Weights of a small transformer language model: width 320, a variant of Muon for these matrices.
MLP neurons of a small language model. Each row is named by its layer, matrix (gate and up: input weights; down: output weights) and neuron, and shows model dimensions 160-287. Each number is 200 + 30 x the weight over its row's rms, rounded and kept within 0 to 999. A neuron's up and down rows have the sign that makes its largest values positive.
A block is one neuron, or neurons of one layer that tend to fire together. After each block is what it responds to, as a language model described it from the Wikipedia text at the highest values.

L9.gate138,201,200,187,220,213,205,178,170,151,202,175,215,201,147,176,181,130,216,234,176,180,180,200,231,188,191,203,233,223,225,135,203,214,178,162,174,190,188,199,204,123,195,208,230,233,247,186,173,187,232,166,243,250,185,203,164,197,177,202,199,174,224,186,195,195,224,226,242,161,198,222,229,168,182,231,255,218,189,233,236,198,115,199,143,221,158,168,208,216,186,218,173,216,198,227,202,194,248,166,229,252,207,214,190,202,147,207,243,222,156,148,278,190,166,214,170,215,186,224,294,233,198,269,205,176,152,242,182
L9.up138,266,188,173,161,220,185,226,187,190,188,198,204,217,225,206,163,225,203,218,195,202,231,232,184,205,154,194,263,216,246,106,233,182,211,137,258,254,164,247,187,210,201,179,214,232,238,247,218,252,187,195,224,287,177,175,262,170,216,228,208,233,235,175,224,175,218,188,191,211,190,212,221,218,177,202,210,190,230,208,232,176,241,183,190,169,234,172,227,206,200,217,217,195,212,224,177,203,156,176,253,243,217,239,220,220,207,185,158,215,216,242,227,230,241,190,218,232,221,187,227,230,177,178,196,185,194,239,272
L9.down138,192,210,210,186,178,202,182,228,181,216,205,227,184,175,230,214,225,183,234,177,205,166,177,283,206,202,238,167,199,210,212,172,139,241,192,157,124,226,212,201,245,217,226,140,191,204,211,269,137,229,168,211,238,191,226,198,206,215,193,190,197,168,234,233,247,179,161,244,227,222,200,227,156,186,163,173,162,194,217,170,192,202,173,267,200,208,191,239,195,197,223,224,178,166,151,195,168,225,162,178,199,148,172,231,192,199,228,232,145,136,197,173,193,211,200,172,190,226,207,193,167,175,240,202,171,170,165,204
L9.gate233,200,249,201,195,185,137,192,159,197,182,142,200,212,145,219,195,158,206,150,221,169,220,197,211,196,184,214,180,227,184,186,305,164,226,168,129,207,214,205,251,189,219,178,233,195,234,190,178,190,156,173,198,252,195,170,237,181,187,193,174,202,196,132,217,230,228,226,141,186,187,188,136,162,265,259,152,182,222,190,211,202,197,243,136,218,259,235,223,220,234,128,191,197,129,188,193,164,180,198,244,192,162,160,229,221,183,188,238,233,205,219,199,162,180,227,199,192,227,242,245,219,195,200,217,150,221,200,204
L9.up233,160,212,253,241,240,146,164,189,194,179,180,199,202,158,217,228,210,171,148,224,209,221,181,169,225,199,174,210,243,94,139,235,194,172,184,147,219,165,146,210,249,220,203,180,204,182,194,199,213,185,216,219,208,196,184,199,161,150,214,243,204,177,228,182,209,190,211,166,232,185,259,200,173,139,198,220,206,235,217,215,150,150,164,188,228,225,242,225,187,204,199,190,168,161,260,183,203,219,212,226,145,215,212,194,214,266,117,185,207,187,218,241,209,243,209,239,156,192,179,217,234,182,254,138,220,206,227,154
L9.down233,196,208,233,150,188,159,228,224,226,186,169,157,193,218,250,255,190,199,186,204,206,178,170,186,195,193,254,182,184,165,194,185,111,192,225,179,229,194,226,202,189,210,232,161,232,148,187,231,176,227,171,150,276,199,178,189,215,166,224,210,170,205,196,178,237,195,228,237,175,205,160,231,211,218,213,201,238,177,190,199,180,221,185,170,239,177,225,227,201,213,183,207,187,183,208,218,220,215,237,159,206,201,216,179,166,202,213,194,159,174,217,178,175,201,162,246,189,249,224,160,190,202,151,197,151,157,229,217
L9.gate294,203,219,183,201,140,205,216,216,233,196,183,207,224,186,162,212,148,176,159,155,183,216,183,124,183,216,173,189,160,233,166,197,222,170,190,170,198,165,212,227,216,261,239,188,167,202,157,194,207,192,209,167,192,167,165,180,235,211,289,190,137,213,189,202,186,217,206,158,249,197,167,167,196,173,212,185,215,268,200,282,211,192,192,190,282,177,244,222,194,221,174,234,184,187,240,205,204,227,159,188,188,211,160,210,193,174,218,173,220,230,142,183,202,229,204,198,218,172,168,189,196,191,214,185,172,203,219,122
L9.up294,170,174,154,201,180,243,228,210,255,235,185,178,246,230,152,193,197,234,243,247,213,235,250,239,186,208,183,213,106,181,234,191,191,187,207,189,186,234,268,182,220,211,239,224,252,154,202,196,223,202,152,178,200,236,184,170,183,252,147,185,258,190,165,158,164,183,208,188,171,185,209,155,177,171,223,225,180,211,190,175,213,168,194,196,179,165,251,210,182,220,157,170,190,161,189,204,220,162,204,210,153,210,273,230,192,223,184,228,164,161,228,217,237,205,194,195,195,167,224,188,227,221,195,145,255,181,202,239
L9.down294,194,174,221,191,231,180,181,200,268,183,215,197,174,178,183,178,177,212,227,237,256,168,223,139,200,139,193,185,201,195,165,224,202,186,226,212,192,237,205,183,221,206,201,173,183,206,214,224,210,208,161,190,229,253,235,180,198,210,209,224,191,176,182,202,149,199,216,235,165,158,219,179,162,197,217,112,185,232,230,230,202,254,216,210,156,235,242,160,169,163,216,189,208,207,177,232,180,174,206,238,162,232,164,166,210,168,217,225,241,172,184,233,241,231,207,143,124,209,157,262,185,208,186,196,161,270,213,251
L9.gate493,184,295,187,215,249,240,228,234,224,202,168,101,219,161,191,222,218,202,196,213,215,205,205,181,182,172,262,209,170,222,173,208,184,201,233,173,223,173,158,173,201,191,209,238,253,191,191,166,190,217,193,230,232,229,183,197,200,140,236,251,205,265,199,193,189,191,245,178,221,217,190,144,196,208,187,204,215,220,201,226,222,210,191,248,177,203,161,170,178,201,226,171,175,212,203,191,177,202,187,216,234,195,213,192,215,200,170,214,210,256,155,187,170,158,221,192,200,179,177,163,214,209,203,222,182,173,213,199
L9.up493,183,206,227,198,153,192,202,201,177,238,202,191,235,161,175,194,234,205,188,187,189,149,243,213,171,239,147,173,205,216,166,216,240,202,168,168,217,200,166,253,215,209,157,207,208,160,217,210,221,215,216,235,209,164,198,202,222,132,170,197,178,187,219,215,191,162,208,223,213,207,205,218,155,222,224,209,224,224,160,198,203,196,182,268,189,207,191,240,150,180,187,156,164,209,227,180,194,252,192,186,202,179,174,204,152,204,153,185,211,218,180,188,237,317,193,184,191,207,170,236,236,208,215,225,181,233,236,226
L9.down493,199,218,158,154,225,210,221,215,189,172,199,147,182,210,209,196,211,288,158,179,220,208,227,211,177,167,254,162,146,250,137,208,191,183,209,225,212,188,191,212,191,234,234,188,214,219,263,189,203,168,183,238,188,158,229,162,202,208,236,224,203,198,159,210,204,137,233,231,215,204,182,230,185,229,189,194,133,205,213,136,263,177,185,166,175,172,253,198,217,210,218,228,275,247,174,130,166,207,222,256,207,186,239,211,248,189,203,203,196,196,150,224,198,255,219,213,236,235,211,226,201,240,245,200,198,180,201,182
Responds to: Mainly "until" (also "after", "before") closing a tenure span in biographies, e.g. "from 1949 until his death"; also "|" cells in stats tables, heading "==", and sentence periods.

L20.gate571,183,199,197,224,201,203,199,183,223,191,199,180,175,131,208,185,205,219,218,181,165,160,195,218,252,189,194,219,206,180,184,204,223,177,256,197,208,245,178,150,174,229,168,203,200,112,176,155,221,247,183,171,186,210,228,172,223,182,207,246,263,255,231,184,147,175,221,183,206,186,197,239,222,170,197,195,154,189,159,212,169,183,188,216,174,200,156,229,200,174,243,182,139,187,255,162,237,189,231,222,246,155,167,140,161,187,149,228,193,212,223,244,186,188,194,219,197,195,189,197,228,153,193,234,213,198,283,226
L20.up571,197,224,168,201,210,174,217,207,191,220,223,205,208,205,202,214,174,194,160,223,214,196,124,204,207,115,220,236,203,195,243,205,236,241,212,185,230,191,235,201,200,182,187,189,171,176,158,167,216,189,206,242,176,236,167,214,211,152,197,226,219,165,164,184,207,211,186,254,198,218,225,201,228,338,172,217,188,192,206,245,226,278,198,178,206,225,238,164,213,174,217,229,218,228,194,232,265,174,228,203,229,195,189,201,184,201,242,152,218,220,216,186,201,216,239,199,154,188,167,188,227,239,236,140,142,287,200,182
L20.down571,233,225,272,194,203,221,197,223,199,209,193,176,188,223,196,221,166,212,163,171,213,277,219,237,228,199,162,214,172,177,218,194,242,181,171,166,164,221,171,194,211,177,204,219,197,186,163,165,182,194,200,175,148,183,234,101,238,214,185,163,211,144,213,196,183,220,182,180,175,140,230,196,229,173,214,235,231,216,227,206,205,148,169,175,206,224,230,163,154,167,145,197,161,222,289,189,197,134,217,175,181,227,184,198,220,240,211,204,199,194,170,235,191,220,280,174,226,233,272,221,233,149,186,206,249,262,149,150
Responds to: Closing == of Wikipedia section headings (Release, Personnel, See also) and line breaks after article titles or paragraph-final sentences, occasionally mid-phrase spaces.

L4.gate36,196,172,221,168,131,188,207,219,237,208,185,188,265,188,222,227,243,252,155,241,153,195,246,210,122,166,176,202,213,174,222,174,161,208,185,242,180,238,207,196,229,249,194,227,262,151,215,242,155,200,131,237,214,186,229,190,172,182,196,198,171,206,197,193,169,171,255,158,196,201,230,173,207,211,197,164,122,247,215,185,234,212,204,169,202,185,213,208,217,204,203,132,188,226,195,178,189,192,235,200,245,181,214,224,180,168,197,211,200,178,221,151,172,187,185,187,207,194,205,193,217,255,186,183,161,186,203,215
L4.up36,182,181,196,177,240,195,230,201,269,196,202,237,226,242,252,183,245,210,207,206,209,237,125,237,196,199,201,199,176,168,239,191,167,211,201,230,219,203,209,234,264,195,217,257,220,173,169,158,170,217,178,185,175,165,156,207,207,195,211,180,246,204,149,188,207,245,167,178,144,210,203,189,185,202,180,199,162,180,211,183,148,178,157,201,169,237,191,199,166,212,177,235,187,227,237,194,208,177,201,182,252,186,197,181,243,201,197,188,231,211,219,208,195,176,213,167,186,188,174,208,173,222,227,124,161,212,206,133
L4.down36,208,202,190,157,183,199,220,227,173,191,254,215,130,278,185,231,171,159,183,156,133,205,226,180,207,234,182,198,242,202,203,237,171,251,150,179,188,158,172,201,169,219,209,180,165,221,175,160,215,226,216,143,208,228,212,208,170,270,187,184,182,189,190,228,206,169,167,271,258,176,172,244,199,203,229,234,255,160,201,155,154,231,211,234,203,203,179,145,169,217,216,250,177,189,229,142,172,218,199,189,174,207,248,169,223,193,225,207,181,242,263,193,207,231,146,221,247,200,228,217,229,209,187,266,189,146,199,223
L4.gate98,175,216,246,195,225,148,189,174,171,205,213,200,194,263,198,226,227,236,203,228,201,264,187,244,127,142,206,239,202,185,201,231,198,172,189,226,227,231,200,220,231,132,197,211,205,178,192,161,151,176,196,217,212,196,198,238,180,199,189,185,225,184,154,153,116,217,163,195,109,238,187,263,168,209,244,182,195,189,168,239,155,161,170,228,218,222,192,137,155,160,231,201,209,207,196,210,218,224,209,237,192,244,206,248,242,190,200,219,238,211,211,175,188,217,178,199,187,188,208,180,155,277,220,228,171,178,182,186
L4.up98,221,231,206,191,229,214,247,211,180,236,203,199,205,226,215,178,159,165,186,172,217,201,165,180,233,208,148,248,191,234,211,160,202,165,195,211,244,213,212,167,241,228,228,196,213,226,189,212,226,232,238,228,124,214,205,193,214,249,216,214,156,231,247,195,181,199,201,163,216,233,182,186,202,195,174,234,202,223,239,154,180,242,149,183,204,191,218,201,139,239,170,230,203,161,240,160,208,250,202,208,163,209,184,162,251,243,197,285,196,210,207,218,192,155,202,192,178,188,258,223,150,196,231,198,180,160,155,201
L4.down98,197,219,263,186,243,192,174,228,190,148,228,240,235,160,224,238,196,246,139,221,140,206,232,229,196,144,213,232,235,215,204,250,243,159,197,163,171,198,209,236,169,181,169,197,214,191,172,188,190,166,192,193,170,234,188,171,209,204,199,159,181,179,221,171,195,192,219,218,174,182,220,234,211,203,291,133,229,213,160,207,132,233,166,208,188,228,180,174,150,129,186,208,230,240,235,172,228,220,139,209,236,223,187,228,185,235,166,185,183,180,214,188,225,169,183,177,185,199,205,183,227,238,179,225,254,234,222,219
L4.gate326,192,251,221,203,236,179,262,226,227,182,212,212,147,170,183,176,246,205,150,168,184,201,197,175,192,210,200,229,225,196,185,233,179,136,132,221,214,241,169,209,212,203,126,192,177,219,253,242,193,157,187,206,195,216,204,194,207,292,168,138,203,190,222,138,197,204,225,185,201,237,180,185,248,204,168,214,217,209,185,210,152,247,176,204,196,163,185,189,229,160,195,159,167,278,221,172,195,228,172,177,181,196,231,198,195,158,201,199,175,219,176,212,164,149,200,192,175,204,198,205,231,205,171,196,166,233,184,155
L4.up326,142,233,191,191,211,178,176,151,200,222,221,229,157,158,202,204,243,185,168,212,144,211,187,189,172,226,160,218,176,164,184,207,224,226,158,203,222,282,171,164,132,198,176,223,186,206,197,200,226,200,168,178,185,183,217,144,207,206,190,158,197,212,188,211,207,153,151,193,219,141,190,197,209,218,185,166,219,182,172,241,164,199,258,219,118,197,192,246,239,253,239,179,181,188,210,188,211,211,199,179,187,243,93,235,195,115,177,228,211,234,210,214,232,219,201,188,203,233,249,175,183,173,193,233,179,169,279,179
L4.down326,181,227,249,231,194,190,145,238,198,192,209,200,149,207,250,166,209,189,205,197,204,222,212,195,168,173,179,261,230,213,192,248,248,179,197,181,225,196,215,184,233,176,177,202,149,222,133,188,212,194,262,220,226,236,253,243,197,236,219,210,202,165,167,209,188,191,226,163,246,134,207,156,191,163,229,183,179,162,206,156,215,175,148,229,204,210,163,191,201,155,210,182,219,171,165,207,182,242,205,158,149,173,265,201,205,206,215,227,204,164,222,219,185,242,191,243,183,237,189,143,216,262,213,213,153,205,224,236
L4.gate628,177,224,198,244,196,181,239,190,224,173,181,284,240,268,235,158,233,223,217,175,248,247,196,160,151,230,243,217,226,200,177,209,198,144,177,235,204,183,234,213,191,198,195,145,238,230,205,165,209,208,159,210,210,232,228,233,180,203,194,197,216,170,175,178,205,171,189,193,187,205,166,233,198,208,186,204,234,131,187,153,208,197,226,210,220,201,239,235,204,162,255,200,240,238,242,173,166,250,173,213,220,168,171,249,204,174,187,229,187,222,197,197,205,228,197,219,226,242,163,162,217,169,212,162,224,199,174,180
L4.up628,194,221,220,169,199,154,216,223,137,235,214,197,230,197,235,175,184,194,190,233,191,182,257,236,177,195,220,208,220,183,178,185,198,170,164,179,242,224,194,258,238,217,244,197,175,256,221,213,196,166,175,180,239,159,204,210,174,245,222,196,218,220,161,185,178,220,198,190,152,179,192,176,203,162,201,243,186,174,290,194,220,167,202,163,160,221,194,184,201,187,160,228,243,175,186,198,225,215,211,164,195,188,254,239,214,215,168,219,187,169,210,160,156,176,241,203,181,214,172,232,200,250,246,191,188,199,197,264
L4.down628,197,173,190,210,208,253,220,221,117,146,210,239,238,172,166,210,220,191,218,212,177,182,177,221,208,177,211,158,163,236,221,239,210,203,246,147,218,198,199,163,198,210,250,196,197,178,201,197,180,226,177,260,190,189,190,185,163,168,185,223,208,221,254,248,180,204,175,174,193,170,218,204,200,183,236,180,206,184,176,222,179,199,188,139,230,198,181,155,193,253,253,203,175,207,192,211,230,217,203,217,178,185,147,203,238,225,255,201,210,196,209,163,212,265,204,160,115,216,229,193,131,208,208,222,244,164,228,186
Responds to: Closing == or === markers ending Wikipedia section headings (Career, Film, Creation); also some word-final pieces like -ly, -is, -dia.

L4.gate252,194,136,217,190,172,156,167,173,243,210,157,170,169,176,177,166,191,246,228,216,200,210,177,211,184,171,219,213,215,182,211,231,199,187,222,137,157,146,106,180,192,186,216,177,208,229,173,178,240,182,211,225,159,164,195,240,219,163,151,204,198,176,176,233,214,207,223,253,203,230,174,223,243,187,224,203,204,222,255,164,173,234,186,242,250,216,237,171,188,131,176,161,210,224,187,213,170,154,149,267,143,230,145,148,225,175,194,243,138,235,247,166,210,222,167,207,198,186,175,194,177,144,217,195,152,219,191,218
L4.up252,201,240,186,252,169,151,239,181,202,195,172,171,166,189,223,164,279,186,212,173,183,237,179,178,185,175,249,201,198,252,192,197,211,163,212,122,205,153,165,227,164,213,230,161,175,156,224,207,156,200,196,196,215,215,182,239,211,186,147,219,209,186,209,203,189,159,151,240,205,194,191,161,206,177,236,139,229,218,256,168,201,217,181,212,189,181,209,186,194,146,223,210,199,230,204,194,202,154,204,234,182,184,141,198,185,138,203,264,189,224,241,171,217,223,168,182,190,174,158,204,222,192,253,128,227,216,219,218
L4.down252,179,176,271,201,220,210,254,171,216,209,202,247,214,213,184,221,190,166,177,154,206,148,213,227,174,228,216,194,207,188,244,214,190,219,201,261,213,207,187,230,197,216,187,237,198,212,256,157,202,205,181,186,220,220,221,158,197,185,206,161,196,189,259,150,180,230,219,240,133,171,185,180,162,224,179,208,226,224,169,179,218,191,184,272,207,193,155,214,209,236,182,216,200,210,182,154,213,204,172,154,199,219,278,204,202,238,208,183,225,183,187,263,155,192,165,179,219,200,265,199,246,232,164,185,180,239,193,193
L4.gate263,211,216,218,221,183,169,204,193,232,271,195,207,178,166,187,213,148,262,189,182,217,163,160,258,227,189,184,192,220,230,192,172,232,191,212,219,210,236,215,218,178,209,226,184,150,233,232,168,270,166,238,176,215,218,238,219,187,207,209,217,175,223,193,211,249,208,177,188,197,133,235,169,191,176,202,240,196,198,253,240,151,214,243,175,229,214,174,184,232,171,193,189,199,223,186,175,243,202,152,194,168,214,247,209,198,180,219,189,129,196,146,186,181,180,197,236,202,213,195,228,188,190,188,164,254,231,208,238
L4.up263,216,191,144,180,193,251,213,155,192,223,214,213,252,120,239,210,162,196,223,231,225,166,186,236,218,204,135,191,214,186,252,197,206,245,199,206,190,203,224,180,178,212,204,239,211,176,123,135,211,215,182,213,167,176,227,225,193,177,199,226,175,221,188,189,199,206,142,224,195,197,257,135,186,207,236,207,191,194,175,209,260,217,170,160,240,239,225,187,180,155,208,195,167,184,234,248,277,187,162,213,183,208,214,227,170,168,239,245,179,172,196,181,208,187,231,189,232,217,259,227,210,175,194,212,204,247,221,219
L4.down263,200,182,173,199,224,166,222,172,176,162,252,173,209,243,224,213,192,199,239,208,220,216,195,167,146,211,264,167,173,202,176,187,208,206,216,259,257,205,258,242,174,203,196,218,198,209,168,143,209,204,176,142,208,235,166,224,191,197,231,241,205,163,235,180,215,166,242,208,203,240,201,233,199,221,178,190,283,163,175,183,194,214,228,234,162,172,218,208,184,201,233,190,202,216,215,224,137,176,205,168,176,186,186,175,195,249,154,212,232,225,198,198,182,168,275,190,152,179,210,159,171,168,215,223,205,177,222,195
L4.gate286,165,234,222,191,251,233,170,222,191,200,166,160,218,213,199,246,191,202,136,223,249,188,182,247,182,177,192,192,169,209,212,201,173,146,251,213,177,270,177,222,214,209,146,213,174,197,178,203,229,190,189,225,142,171,150,220,227,202,205,189,150,170,170,175,216,190,243,222,225,184,224,235,208,141,180,194,242,161,210,233,186,207,166,245,189,183,153,199,188,206,280,181,180,247,217,218,190,238,216,217,202,272,168,212,185,218,191,207,175,215,178,185,218,215,233,183,175,205,178,197,211,174,163,230,214,220,176,188
L4.up286,199,230,222,174,206,145,145,185,231,210,142,176,208,187,157,237,210,198,195,211,228,215,208,202,133,156,154,160,207,200,209,213,211,215,100,217,154,260,183,224,169,179,171,191,192,189,179,141,172,257,231,208,161,173,234,231,219,205,162,211,253,188,176,192,191,217,228,221,220,198,225,205,222,156,250,197,190,221,211,176,230,197,255,184,192,224,194,164,242,236,252,225,173,221,179,198,188,224,203,203,210,220,173,190,198,205,244,251,227,219,158,181,220,153,193,181,208,209,223,184,221,190,168,186,174,187,206,185
L4.down286,174,238,169,202,201,241,182,192,164,146,169,209,204,157,185,224,225,195,188,172,182,229,218,171,204,208,197,165,186,220,145,212,192,197,161,194,130,178,213,193,206,182,164,200,227,175,183,194,165,177,213,191,173,206,200,186,99,202,222,189,207,174,265,179,204,201,170,235,204,224,152,234,229,199,246,186,190,187,203,162,205,184,234,164,172,190,230,190,215,220,200,274,204,205,252,180,205,191,221,177,157,209,165,157,249,188,195,205,219,165,148,175,202,190,211,179,172,179,198,173,179,207,196,109,237,233,205,215
L4.gate437,201,151,205,228,215,217,213,202,207,125,251,259,184,183,229,168,152,224,217,146,227,150,223,176,221,211,180,213,235,182,125,217,194,208,142,172,230,173,175,236,159,174,191,214,176,210,184,184,226,173,199,232,198,215,188,157,174,205,194,205,158,221,181,167,202,191,232,202,216,220,247,246,195,136,194,203,210,204,214,178,226,203,208,120,215,182,171,181,192,199,202,254,204,170,151,194,197,207,156,186,252,249,205,186,149,173,206,227,218,210,211,183,169,143,222,223,179,253,143,190,172,148,232,164,194,211,170,175
L4.up437,183,174,176,132,162,205,176,237,211,161,218,233,199,218,170,179,208,259,165,176,220,209,186,199,234,214,195,173,194,193,206,187,212,224,210,237,204,241,191,210,198,227,250,163,209,170,227,209,201,211,203,182,229,169,252,183,238,219,192,201,216,247,186,186,204,184,242,215,193,195,199,263,187,201,207,224,190,216,218,167,204,227,190,179,173,166,182,168,221,278,226,197,200,170,240,177,196,158,268,203,233,205,166,160,180,260,226,210,159,220,193,204,200,195,235,218,176,237,200,214,223,241,187,248,197,204,218,200
L4.down437,171,182,210,228,179,194,224,198,183,211,167,145,138,232,235,184,160,200,220,195,133,246,158,155,160,204,187,195,215,165,195,94,167,174,190,168,208,216,163,190,154,181,201,203,185,212,146,186,199,182,168,193,153,213,196,224,224,204,198,215,215,224,222,154,221,180,189,185,220,169,195,210,246,185,221,189,152,229,231,210,260,205,252,207,227,209,191,164,189,110,191,260,201,237,149,210,173,181,242,208,153,175,160,218,195,204,195,207,225,167,182,193,220,186,278,202,235,164,167,254,209,202,220,209,206,214,236,221
Responds to: Short inner word-piece tokens, mostly a lone "e", inside names or words split into pieces, e.g. Raj-e-ev, Jaim-e, Bonapart-e, premier-e.

L20.gate129,178,215,233,229,194,200,142,164,187,226,182,199,241,244,176,183,207,175,184,165,190,234,192,196,175,152,228,295,212,171,219,210,220,220,160,213,187,192,254,207,199,214,210,134,200,159,194,195,179,212,196,165,182,226,216,246,210,223,207,202,201,150,186,169,232,221,243,173,178,181,232,239,187,248,199,208,258,175,190,202,191,211,252,167,207,198,160,107,199,150,195,153,180,164,238,157,185,188,216,198,128,209,175,218,155,172,242,179,186,178,215,190,240,182,208,169,227,172,207,241,212,211,140,169,145,239,196,235
L20.up129,179,173,195,211,175,168,252,211,195,149,184,208,195,147,206,231,148,171,254,209,226,148,138,231,201,203,221,223,184,233,214,191,181,207,136,224,210,219,240,204,187,213,178,160,195,193,194,200,210,191,209,212,225,204,213,221,165,170,199,142,212,219,146,208,207,195,187,188,218,240,218,272,279,254,171,176,241,188,186,212,236,157,159,205,252,208,201,153,224,221,207,235,205,221,202,238,219,182,193,198,212,177,184,226,192,205,253,239,197,180,208,190,185,177,206,200,193,162,165,199,193,207,186,162,164,207,199,181
L20.down129,188,196,166,227,208,202,236,208,253,229,168,231,244,165,170,199,161,206,247,194,184,216,205,227,224,181,220,233,217,191,210,206,220,153,221,228,200,228,215,151,168,228,219,160,223,205,170,221,175,154,236,263,223,199,217,172,228,163,279,184,191,203,218,228,279,219,184,233,207,160,229,175,247,198,180,188,238,203,230,227,213,215,177,175,204,245,221,150,184,223,226,241,180,232,225,207,203,206,222,226,211,201,194,235,208,124,199,167,254,195,199,196,144,182,273,220,229,170,229,190,180,158,173,122,239,217,233,186
Responds to: Short first or middle pieces of words broken into several tokens, mostly capitalised proper-name starts like Pa(jang), Te(lugu), Uttar-ak(hand), N-e(gotiations).